Part of a small language model's weights: width 160, untied embeddings.
MLP neurons of a small language model. Each row is named by its layer, matrix (gate and up: input weights) and neuron, and shows model dimensions 32-159. Each number is 500 + 25 x the weight over its row's rms, rounded and kept within 0 to 999. Numbers have three digits each. A neuron's up and down rows have the sign that makes its largest values positive.
A block is one neuron, or neurons of one layer that tend to fire together. Before each block is what it responds to, as a language model described it from the Wikipedia text at the highest values.

Mid-word vowel fragments. Short vowel-led word pieces in the middle of words split into several tokens, especially "ic" (Wichita, Picasso, picture), also "u", "it", "i".
L7.gate10:474526505502550490467523510480477531509501496499521514477505488553490485474497495504479518551500470476491494500489471477528497502506538549502475457492562496501521547467490478513486455465506555524470467537467511512516447507487504471512465469573504458505471517467492493523526496535497458496466529480493502515495476507468511495516461457512541503491494476522507506458502484470502502499523
L7.up10:490514521495481529522523489517494513518553514528494489539470500553494501448496450520526509497485465486523561526506453493504477506496524491521476544523488502478548490547517513491503512493513509478500508470495505513449509478509524515552516538537479528538492471511480467535457540529548531493511540487506471490562527491448484522466509489483466507476528506501555477506515527528510499484489
L7.gate109:500480539471552467485535532482517502496511463521454540510497523521494554489448491534505511488518486528472509511497509530514529475563489505552493445478507534549481500477541502521525508514482463478480537548526509501495486526504511489522492530539499508460460529533550510520494477512468486495468528494466485522491516504501492502507470512496484468512503494512475492467514473455545503498477
L7.up109:505515479470550481503474518510474536501480485498543470468506518517525487504530526487451488477506494535486529518477493463493508519513512516544522461496468491537494491477532453460503497467478511515514484503462519503565493498486491479518535485494498508457524509529496465508544438528506498486489502517475578515474503522479486507452494447500467447508527504537525461496486503518522482491476
L7.gate161:472499490514509514474476484502494560475498484448539476474478472484487546506512468526534501496494483535446466501517497450521504499544505517505455474477489525512501444492495479473464502490525491522448495503529493500522453498517486504499491457559473506496527466497475509549568492488503493539510539500531527480488532518501528468495505482516507438500502516523506478505504469497508514507479
L7.up161:508499528523502473479514510437495492483494491476448504504485501508491506495491465480501515510497533505491554498485541512513470515489517496506485438505480518514504469471517493532484472485551532512531478512494482533508482532538494440556517509478454560511498490542517513483496496461472469530467486489472501513516500498535518518512514498498509404521521489533511505543449472537527504497528
L7.gate445:500542520485575515460501505485490490515531502529481519486493478487492525487472503530498475492523438481496533558477516491551535477554481477531523480485515488500489496510498446496553492511550511529434544474498503540518518509494505494497506500539510511468488538512509487521507511517543460545485495482471446524510489505473483492537531513494523478516517512461536480463535503498527508471492
L7.up445:528526499505535480506532509500475545472498496482525465494484514477465513507491547505517511502503464483487485517494525484512521477518537507545499484529544499522504532445480536459516508533483517491519532537497468485493501515548523519441495487525461480484470495525527548560541511511481455527520500546469499520505501565497476491484497540506500499481470490470528465500467452539503484492476

Year endings and mid-word fragments. Mainly the last two digits of years split after 19 or 20, such as 1922, 2021–22, 1962; also mid-word pieces like t in "convert", "leapt", "properties".
L2.gate141:495462483505502519496483491486507485501503501514518512499507507491499511485501442458502501540510533507509500503501491559508502496504510529508499541495514504505496437507464493460473527484508492501498490487496538501495500480492497494500523508553492529507467487523514548497500600505502472504448589489502506495550604527494507503485557503498496504502502499518492490494504495515479494468503
L2.up141:498493521497486518498481506501504480472505507497508501494493507494494480507501512475495499544530501482459456500502487486497501497498546496497490462501541503501505467419510498556506475502443487497499493483502487501506507471497503499506531497538505483500502512537434529503497512338503463501552504537496495500513484501480494499486550501501545498529496495532504500502497502493504498517505
L2.gate418:503475575501489464498441566498503482521496508507484504508504504495510488491489485478485499388521507438490513505511503531511503497500511484498515457499519511498494572485475507470498544503546508503495505507492494503487502447511494507512458501542500519505521513532531440501501511517500565498507490533497500496505498540503501502464553508499538502489486511418499511504506512498515497481497
L2.up418:499480465504572515495543473529506540489494497501459513501500502492511482483498457483505497485544571518509554496491522476502506506496450459500497515499464498497497548495473504474501437507467506498502491501506498507495498532482496497492488510517502559495489487557523437496498473497499472499526521436499513498493521534501498492488478482501441496585497505506503515503494520508497500458499

Word-completing suffixes and hyphens. Fires on a plural "s"/"es" or a compound hyphen attached to a noun, as in tenths, humans, games, main-line, free-choice.
L10.gate35:535471520489537480498527505510513510514495501499537487453504463519490505509479492544511465482464485521518502477505459507502509502504478492516530483509508484460492508554529481482459496532478469504466521483455529535507511498453480482510549470527505527475533500510483503458460534492491495493543500524557524560450484529493519485492508498480509496512482490494528477462489522534544511459479
L10.up35:462489504526502491477472540543487480534485520503527492528479441514486515489513509501506505476498531556464524482516504544541519520436470490519538511535490494518558490539510507485533530456515507459530454484526473493494512475453503471462501468539499506539490517462505500510512531505521515504487528510495485483512521475515469506503532515480504488500464503501517530498480477497481486473552
L10.gate52:481525518468529549528471497510495508534500508532501531513466517524511532472491542508539493501507498491487512497518490548511517459511557555476497481524488507460488483531522538469528509474501477460516502465548499494530490436502481496519546512510520490508451450487522498503490523521490528463511519456474538523508508517449458499548509495467527514492539472531493501476517475550517503466468
L10.up52:496487517511537473466481535488448501484489525472518494535501509493506543486453526478501467474482538533469507513510501490550498467487537521551520485501493558489543468479512523502488518520488458494470496488496520436502488512485485502512538497543501501490503513450527525523487465509495525520512490500507520463494481538516532496526482523507495483446514524508535506499518474498502471496487
L10.gate113:497500461508464511471497498485519536499500534505483492523489528496512568498491492506525505481485446489488509501477465513531469506494487533495478487531479519510502486538514508494526522470500506484497503459514517515499484487462513484481545539529452514490476479499519525488510543494515500500543472528465520555529479484534486500500530507474469526491510477556549464481504468534486524494500
L10.up113:480479493469529523477527533509499472496487505498511496600480505528497494526508503507522495503484541496479515483449543528522509481497545516476475458488467522483505483467492519506522523490535527511523509501509490452555468504452468494471527481487449488519483517471447499500511467460508533513531532487498480496506494510489482493545501499483497495485463544515488555461500502500507444498488
L10.gate127:470470489488509510482506473473467467577476488523537478520488481510529547504484488508479538515445544454482498555464482479554504500499515497511469462482463549475525480489519508544508492489487524492509512496509478513509525518501494559527477489538485493486515504515547556509499557493514465495506502481543487502498476445524491505548514489468525450526475493486484478505512522520541506493480
L10.up127:494487504502471473520509530493491491474518530451553544502453482498498493480484488506456508515453486517482529474471512497527490561478499529503511500483532514528521469486555512529498495487502518470515493518518481485550464503458492528496528476489505484509530501481497484487482510535453522526524541497493539494535473505465511531516497507484541512481508473510523548529480471535528493487478
L10.gate203:481519521490558491499469481523507461537495508491500496477497521501476530484476553460492490496458495492452484524520483502554510457488518543515499468510489499509520461460505502493551511541539477500496533462501477488564501505554510483468539440519519495487495500511545483538484505510489500494504471461471515514470497514534499496556514486503537470514513504487506488473526444502519490482454
L10.up203:545485501535495496503514500488457508530516456495501521567502511527494501530539516497524546509486518510497465448475503512470497526490516529497480521467527506525489501484519498460481525503526505493452503471481495461463477493543527501475522530478511521515546495489536497509508502516533512541510545421542515511484513515445514494483528474521530476498421515498510514469474477478477518493472
L10.gate226:500474518559495499497507545537497541534521486517519524529434500521482529485489500517501532442533479530475511513508507548567460478534526510536508498494481524489530504507503543474511522462506512468493485464480531493500540486426461462451503487503494515501525481471510489492450466492522496509530524478488521505459498471493492487514518491481501468521509524549542471530517529509506529520485
L10.up226:483472514443482502531521463477488518498487496515527469546483516520494501506465504460495509536499519485448522477510476504500510544565564516515490504490508509483458455477506519516515493474537498456528517525509490522499489532473489467479536511534511542504524513476506461469454522504498541528522545509530525513502513498490541491522472484509525458540491493493509523496515511537535468476530
L10.gate379:478478517498550492463501515502480528528469472515477502472534520516502557491490504511531502496469502556531519482519539510550499488490532434531505485511471551498486475474513554523511481486503527475465482484489535475507495522497503477507522486554494458493452494484548496490514520487492469525524536500548529500496493506509490536526532520495514482470499559489479511528478522501464492515473
L10.up379:498476479460491518499485502520493523532467560463473494512477519559488500515505542486501445532504453507513531515530474504488478522493555485508503509508484540481504490508529507509502487559483483476493485493528456513510523491456508507538486531471531520469496459501516499538506508513522488510499525496547538512537492508479494473505461511466502483530476489512529442522489505555450520509521
L10.gate434:518476485502509531479499498523475535475480480505524502476479522495511494490474492458501500494470561529440481515534496511511449493484536474513507502483492488509496510475528491459514515468537488494510465512512455468493509459504521538473534475524487507509518458508493474491521532514476530516506493510506565565476517510544479506534535522510528510465479522471510458523491490575506496440480
L10.up434:490514488478506504526527510476509503476532475494548564563527516525469544482514520509487491493504508466478477525515500506545490502486473513536547472477521505499497512512511495465497524495515535480476507519537515450546500486528493527481500492507496438531484475466509474463489502503518481490499507519514531488505502491468524518472490509511469455508467460519549509504492486484537474449504

Mid-word subword fragments. Short inner word-piece tokens in the middle of common multi-piece English words, such as app-ro-ximately, exec-ut-ive, re-mo-ve, dis-t-ant.
L10.gate32:511506506501533469492458497465488461487500496474490493476506484500528525470500524522499495523469468495532473503555510495489492504526537531518466487491498485513497469470512502464494511505502522536520505558496531512460471509531487505505489472498455491427457473488540483461520492505520476461502478520529465495469557502501482508476473572482500517484516539512480489495513496514511530502476
L10.up32:496456494473483506458496476491475479513515516499536443504503458484471505470548458489470523488472523507431470472501511476537516492485514512505481486497490477517468466479504470518506528483532506495554518496518506520506474514555523502498539492488478500542510481484497531476511489450470458514506492487536458515502486503482518550495495485493548463478504524458497511524468468462482492472500
L10.gate80:441525468511529484491515520523540512544482492529489521479470540477509524489523496523500468485508526504501535546450474440551508486511520527467530458485469484466541459527479527527482522468490494512467468489484525508494497478530457491494501526500479501466527480490502472520494515518519568475473499497484492535492514497495457487476510493521455527486533475525497526494529507502496538469489
L10.up80:479498497546538461514488526496535485482446547503497560532451499492503486501508509516511465508520451510474485472511516480513509533505519524498533485506513524529530475518534492513482532490525516509475520483500494567500457501498516493466512485472467506473514506482524524501494487485499490472504478463524477508542483538515509458572536499513498489483514452488539492541539521493533498465560
L10.gate137:468509471518504501518507518509509539527436504513519513467433480563500486468485487489517479478451511530451485475508527502538499533509545552526519451494505493494490466469484483532534542483506519486519513485531503530537493518451525531508513478489511544469480489517502485516483515477508527471497508455470505552486486473556488475486536512541501500492470507521488454490515517493511510501490
L10.up137:491538475509509516547513489504491468540473539509491501475461492499499516497511517545528495491469464533536510485531523499501545521531494519480496487500476483473485483501474464480471493505492509509501540485564493540514527502460505531505535493501518501477515545513507477487514492509546459546496498477462481514533503478483513490487494470531460524518493511538489535495514546487485482518535
L10.gate144:448487482503498506529514526515455465514470520530528515508509522513498523479516534501520545510469471490503483492520496464543496495494463571476471474536466480514503430472504534511558513466514482498510507486503486486487470502453501521459536488534530494408488496499473490530521503502519513499482522476509531505495553499528475518492504513494515522483524500500487494475496469519508550510475
L10.up144:521472530471528496510527485519468498503499496475496507491507507480480511471499499513455497453438498520479494470482501471491516487495450520469510462505438515535507502465567535475467509499486501514517513482546496566558503498531469529527460493564511448490471504543471521516513496504508479513498507501501495496491464546473500501528490492556514464518527513507530516500510500501484505526510
L10.gate173:488510534496518477497483514477476494505456471456535509478439501486455499419502536481508482494538527513509470523487493499499510501502509476503511487459496502472504474485539486495476511505483466505499537531502472584456521502514528506459523504484542467457521508514498485468483472481505458485461485481504548550492524535478493498519503508491499539484537518517517495525527517520483522542510
L10.up173:531497474503515499532468532532473504539536530447517451499534492491498535497492554496473482534471503543502493482515496468509537527495524508482526507509485544518530501508487492522516494522566537509493489502530507533511493478472474465478505520476504505500459505460517488501483562511519525542526458463493484513505507494534480460541513488482510513466514517514512485513522558522509505503479
L10.gate213:509483525499519452503513508474491536490464507486493529502507514500528502473533497498527511484472550507509501523458502488516502473514516508510497525500479539502534472508469510516491534544474441512544524525473505523504535487512513495534521506496490556491480492486558512534521549482494447506447492528480487503474481517491533500481562503488492514550492496520515499469497504503469463472501
L10.up213:556497507508543459506498497445509516496470509489508490490497498500466511473501494508482513470447524498535481467500520525480477521467482484474518505483508510525544498502461522525451506480508488460529507554511555485491522477495494516540482507498472489479478504563543476497493528509506533520497477473483524531472464503571485487495491540505492506498491491527510500528486505514480509532478
L10.gate254:495455502492505492497506488523489495505520468477485514494474492505473499511491462465506482454504504537475511488520492469524535489528522509472515486469510482544491470512535538493483565515497464539471527487500488540554497461506530495475511460525450520475472496457545521480496487500524518459527498528510525501495503501505517497528548510520476473470482534462508524521485469499455496488512
L10.up254:504514483525576518464515486477495456500458490479522469519529521470487503530513496478505443527508483497502523477523524545512515507469500483502501494497489502528504472491493488432510472490504486485521518519505516507530496480498525535485504488497457446425481501491523526493480504463498495467544442463511462522474525508501495515480499515468505485547526498500502545470501531480470521545543
L10.gate262:485505514507492502534519506522488501486515491502534525424491503513490486507534514446521510471409517534494475510499481484497457518521518494501500499486499530501492485486505508482513493537532497519484520546502475481495459525539539522506499479524508545451472487492481491539488514460510491486495507495506505488519504513543520496494497482531484484522549538440451479497506501528520535473450
L10.up262:482549559496547501519491523476488524513448526494530476519471534492523510469477486476541515507483531476466487511498447489518508489517496502528549491508460500517494450455540489505485532529495503530507478509502497519536514493493505440474538495473479506453493507494497488478433525533449529518436456494479494485452509520503513475509464510542504523484527516502504495499477487509506510477480

Word stems before suffixes. Word pieces that open or sit inside a longer word, mostly "sign" in signal, significant, signatory, plus "ian" (Guardian, comedians), "script", "team(s)".
L2.gate180:503413509499500550496523505489499508522499505507478492502494503493489538505509526517506503476461489417482456506506519515494504497500470494505529520499498500495495552494488496496524447513559495500498497496498507504501493490500498504507560501501502477494494486505577448500496516415495550493469548530513501498484506539508493498484549499501522504482516482506509492498495502499462498489508
L2.up180:498486478496501471495526550505496437478504502499483489494505498500502482511495521420502497497530474435490534497503507514505502493501455487498521438500520498500500440539495499446502499495578502498502493498502471502500504454493504509498431500505498477500560497519484468504504464496493534498492558509502501500471502454501501498511454505499517499581502497432504495493492504497489503484500
L2.gate381:499560562497477548501483490509497472504489497499494492500502501507499488495510528504497495492407545505583573507499479503504499497497457530498474510499477491496508437512517490401484482500497501503502501501490521508507494480504504492496562496462500435498506505481539518506503506474497516487512491518503499503488451472497503502495473492504478498458508504515508491498494507503504496455495
L2.up381:502442555489564509500490465534496457473509502482504500502499499504498495479506462491499499524483550538489495507495516547503504516497535507478488509504460505499502514556469502528496523507525494498504493480504466504498499550490493512505501507422502453502563499445532462495502428498500549495464460477506497500548549466501497506503522515501526496547511515428508491495512500498508504490509

Mid-word subword fragments. Short word pieces in the middle of longer words split into several tokens, such as va in private, ip in municipal, ab in metabolic.
L7.gate44:505528516476527463512470508465491525535484488504477501524500470479507486512485539551492472497489489488499500545504489505554534496520470508522472454449475505496510466451510500499497507519530493472466502518494496534516490514510483584494502451523481514485505462508487499520504501491483479494476509523477467458474526502497537518555488458507553491488519461515534513456466478483537476501524
L7.up44:452518498516516490530494488507492492513462467531488548490502483474478481469478525518505490445497481513485506499511543547518551496502507502543467521481527509486521481495512495501489502501508482531469487497502495489525448509511527514507519477549501480475467492521467481464520488525451479450445500458509489528491513536465483495494487467546486463468499495500566517501503515490453506497506
L7.gate70:450429513508529503506501510497511510493473496488486524523505495494484500495487495480479496464530456494497537473493483535554481533513513515473479477482468449510517494469490498475530464538503457481501485521469488468472489514500511507533505494534501520503467541471542489541531525529460520464480468531511495529516565494471486465514501489519494519489477467547517534475474521473570497479491
L7.up70:504510494488483542543446514540551540494462510494497492512458491521492501470490519514484498485487533495531444491523547459473455509505503486489525533497501466501468494504552511491483495521489489513538500506542466507535515466459480532483494460531518517507492491533478523492497489505494523509515509467507514509477515493451487509514512470508466508510489480506532505556516516531517501519502
L7.gate72:497525513537496459511502521493501493475458472464528516492505484470457502514463486502488490505483495532486471481519509490513518545530502518505455477446493506496535526476546483466473497494474478510473493538510460485528490533467537493484516514503494509487475538483465522510535496460489472499466543470544528530475508492522502514488502555482495470489521532550474474515536521530550524482453
L7.up72:471517515458532549493500500495495478490451507494499492516486470534482493484509540565500531474471530529520473499499567558523542459505508509520478486549500478510512538545480519527507465483471477487510496485502472501490476491477462497500522503501467521485488509503525497508474512457517503464508501482473500484496439481503503502521512503492476532508493485487560519480461484463472459468508
L7.gate220:472516544530505514500506487482511465556471468493506494475536485531498524466493515543494455495463490515510497534500479498533528526523491502485504483478491466478504536527526517477495472489496487530502514528470472514526509512510502465529475518538508502502460477496466493531530516479454520460510538506497490506529504527447511488502479499535479490441483473520496532519495460534545468456517
L7.up220:482519507486484525489495514511490492523479502486479518505486464520471541495464528501499477506508510547474486456478499494502524500469538531504496499512520547510502512486560499493487495485477505487521540518516479509521494549489513515507496500476470485431528503505540548499507512440490545423535486465530516521525448494496537501452495465506533485515506508536489501501484489487497519490511

Word-final suffix pieces. Suffix tokens that finish a word, mostly plural -s/-es and -men, e.g. hors-es, line-men, group-s, and also -ment, -r, -les.
L7.gate25:463506551520454524501518533498475513503448503476536502507493496443491494489507510491492504500514471496457480533513539509503509465530493514496494511495476542512528488506519530504517438497538520485483496475511536481483484491460455485465535465487478526473512500537479495553528516487475485531480500432526479486472467522490508520467504493447463532466502483501518485535503476461560519516513
L7.up25:548540494470478545501515514513522480518511479491493522504555496467520473490497475540452528484478515531499510465535472510491510525499513493516436502533487554515476499504484503482471501467481511488513452467487544505529489480548480492510496564534526539518483501523483522479476483512492475509515467475511444501557493486515509496518495481477496459482463541540515509520516468481481515526501
L7.gate63:448501497480536501446495502481460504541481477578485485485496520490542523534479528532531492467535501528464521546502474530516528456484530515537538526497447507514495448490535540500531515527506530508489474490499489511500509491500528481524493517475507466463513486478495490528503489517511501559532490468479539511518518496503458507525527511480479488495511513519518472506445481535510541529483
L7.up63:479514489502495536492545515479496453493457494530512541505488493495522491542541509481494529466508509512529514448533457508501491504469529504513515524535493464500458460480528506486501519517524504479502457519492506486500501519482548463443500523462482453477517533506504473524504486498489495518521548517512480513516476518514471503454479496467504488458538571539445473538494472501511502537536
L7.gate87:522534508490508486439501483511519507501491515486486536512472485478489540491527543508562509500487510494467515527514480509522555467524536473486496488531448552471465499464470500463494550529510507525494482529498521490520502545506480466486474459492515507524455466497518502511487499507512445466517508482505498499517482476520454452555505472483483483504520498502544500528466524512457516481500
L7.up87:499523506548473502485512476515522490511500510531460496515527533442467538457539451534491505516499504524531506487505505455533505504486527499479508502518468497492503504516491525568479472490500497565519521530521541544528503490489516457512511530460488553509501479547494477480484511495515479525511445501510533497531479494493505475467472503507479482528505461498477456476504506523459497488532
L7.gate160:428525480415502477490517462490482483532518510536513475467470548514485492458488512520507486498526496458469514511492461496498481459556468508498469523470471509471552461510492500517493516525479516477479511510490517487502539515492484481512492469496505484524525471506521462539487505505498497542500471455511514503474493480495484475510522482517495445485467489508516467489492495530464534508494
L7.up160:463495478470489495478487490525490550540513460531492535511483513525512487525453533503432490504511512493495466462483513487546471473500558522490443558484524498520476460520533517550511460502523537472517493508498488496494513481469472472515457535514470562462525512498491496474518489527517521495460522470533504486509497488479505467495496467532565495491460517537504513507519472472525512479493

Mid-word subword fragments. Short word pieces in the middle of a longer word split into several tokens, such as it in Military, in in cardinal, min in determined.
L10.gate24:502491536490516504500454528550485531527476437471502507542493526521517463505468537476508477507515473483490467542485461505517514483543526505497497512473512524480523506512516479457449516462508480509450500487524539480495515529468507533508527500442491521464498522484480502504496496494547526527456503491415522538481516536514507488501506517499511489445537510525478518518481541508505516497478
L10.up24:517481526498481486478439505496496514547481489483456497539452475502485497478480495484528483472501491517489500482569479523488545491495462510497508519479496528518488456482507503489479499550486444467478511565517530501514465556522525527463492528489470465493445494493527527508491482495546531518516499505474486499468536537479496489534537528491482488523474504458483525501511471555509490498506
L10.gate120:488465518481525512485513500486513524508466508483491490488441517469496499502510523480508490502476477556491528512504484472495525499533508526507511495493504526459538486467485473512531500476500463515525514539492526467545518476507534488493469497475446527476486506453479429520482547498502514529465537452455490495503509561492507485543555518480549509518531488524513536456492510514520509528459
L10.up120:486520519472530483458455472527477520503466473523538517506485535498534498462543552521542510502501546523462506490527503461529524483512503522491484451490478553482466478447534455470497530532538515490495484495503476510514512486501489473481551471513501489491480503512492477521503490538485532532498488512526530496474519474507500458529506512468549476496501493503481467472481511484503525478498
L10.gate151:513525492503524477527524482546481533532494505514480495454486514525515459518489510512516499470461493544516520520515492577509499494511470521480540540501505497500496500484507547436511549483474511512507496515511560485536481475485489515512522478523443528427491483489462471529499538482520475489497533502472500494489520501517503520522517497466487473506465494553472504526529528487463514487461
L10.up151:454470448484511464487501465524498549469507522500473517508471500518474470521487493479472478462504512511507487470476520521504500530497507514507491514475489510511457475513546473519472474482469504504528556533533528519505473502508475498493472526502425496467487512504474484467518524493525529541539556529553465462537539485486537456455539516520502479506508553506485510494471499481498509487474
L10.gate235:471502492479546524473493476494443451562522494514527503471480509515513502512507528483494522481483498514517549505524479501534501461494487527547497518507538464476522497441509505523535556488523500493503519489534481510562472460529458472516503510549536520540473489472502467488492518450538487492479537486454496507482504495499471494545482559517473473523491512507524488467488493508509475485492
L10.up235:518522495513489468495484489504511479496488553516512517536472506441470525499492507487520515466501502523516521460498569475491509515440497507489514517521462507487465466493496508432516540524507523489502538529480505523519536525521500505506527499491537500469469517525463451515471514512516478487495488533523511514490499556481500460502508551491501518536458515462460465484509489473542530499466
L10.gate285:504476517473530493444468484510489482515479476486477521493453507522516543473484544495489479477527481509479523514536504502554523532522524513516537469464493498485522461491474484457514549499551480541492516565519520503494478531483480517528477466530472533489469477456496465499523507493531524469502478482485527514486497509529508483533487501527527489506441530531497536462498521479524511456476
L10.up285:503489472509516531510441465501519469519485488549450507493498564482481498494482543519498498470502516522452523544509534506484500474501437516508510514518510528487486487486517525492540532490509469488522515490501502494493514468486514497510507512522507498448488466527440504491573502526510566532479534501496504457513478483472507476516503494520507519484498480473499540523482497502507518500497
L10.gate360:516504507471502482531506475510482469481448435510472467455469560491512505449494533519502474494443518486510526532517476484530503464509522495500518446479455519451514512514487526501540514472444460513511509528504549508531487489467508516498510527525508506461510511491504516512497514519518523475463499495441532490512512471485477461527509507472524505504511488526475510520478499515514532489474
L10.up360:545514489491545506531499518533541454475476491489480515492506538516512482495539526524478499491499488535545508501566497484503530513481498466487495495537469505520477498501475522461488522475439483499538502498572549476500453511477538522514527562497502513503492534502499514486473537498529529516464502549497491470527432471495485496506513482457492531490487490550491513533470469529477492500541
L10.gate370:543513520453526483480468520531518483578508496525485520468531549487470521491454544498536512486509504497467531515516500519529536477517436513485514492483486503505473493504500520499530483496486520550492501527493535479497502511504506544535463509532529500476484478511485489527507528481457521535485526528498502483489522490464451486507539527491535514509441520492527489459494481517504524472523
L10.up370:532530527499542472491512508492527463483502470482495525517503508540483497476511504462482463487513474497505495526524513473531510505529505470533500491474470477499496538527463531527478480510496475498508535540529525539489495582486471485501527461566505505534494478474518466519521568520479484495455538539504511476521479505491449493519487477534472499533471530443534506509494536491494473485516
L10.gate402:510496499541494449528479513493496470525509500493495480514456518490498500509532480503473512448458512521484485506493498514549461521540496518479524519470512504466554484531530494486517543451518519530519534522495523482496448487508499514493498454499467528476496537478518505527562493560476521504517523493491528547500501560477481476491529549456480460537461530513439459517545531488519496507487
L10.up402:460515497495536492470461509486491507500465476524478499533526480453488504508522588480501492467506496491498512492490505513509513476515543527442496515465534506513480463525517474528503516500532548520510536512528508488516493489509523495464509509487465511495478547488498545520521520470498498456515478539497470520509466476495494510504514524534493528505491489465519507525528545484516501456474

Article-header newline; compound hyphens. Line breaks ending a Wikipedia article title or its one-line description, like "Family of beetles"; also hyphens inside compounds such as career-high, best-known, 3-4.
L2.gate183:437454497494508494531444509470472484532457459476496509477489486499523523483478494517519485491499500518483496478505445526545494557521485520527523487463498508469520544520544512476491516478498494485466505459534509545486483491470520489466476511500504492530478502475501502515468515488495497498500525501490519506498512473554496465445498461483517489479509484549515470477498529525496523493474
L2.up183:482517488466487488537468525467486467501492481479508517480495470471486504490472522480494499518489536491485513440502491512496502527516466491500483466485509513506494534508508564511529497509485479486492526510576515497449495525532530497505498528528514537513479510472506469490480492507504520532527510507517525506479502456518477507451506461484531509491499491518569516498492500518509515507473
L2.gate254:503490508511522480509490460495530507516501492475492490465477528524526497517488497470501532499487500474484512542499508490506465480526481505511532499517515568465485540503494474474504488501515426487486503509506490492492507539503492499535496510512519603507472506480545506521469496489528510488520484486512441513494483485471475473500530455503479498499437509491483519560532511511486491527481
L2.up254:514503489489506484488491526513483519505518488501478446501458532490458531471502529480479520483499515524508500521529520521491475490509548545482520503502509493513501529532480542514495513488477523522510446480507490505456463521500551492481460476482504522532472519487541475508474498489523493511518470479492506490466523486547502458516482493470492495483445516488509533541481535506505489437495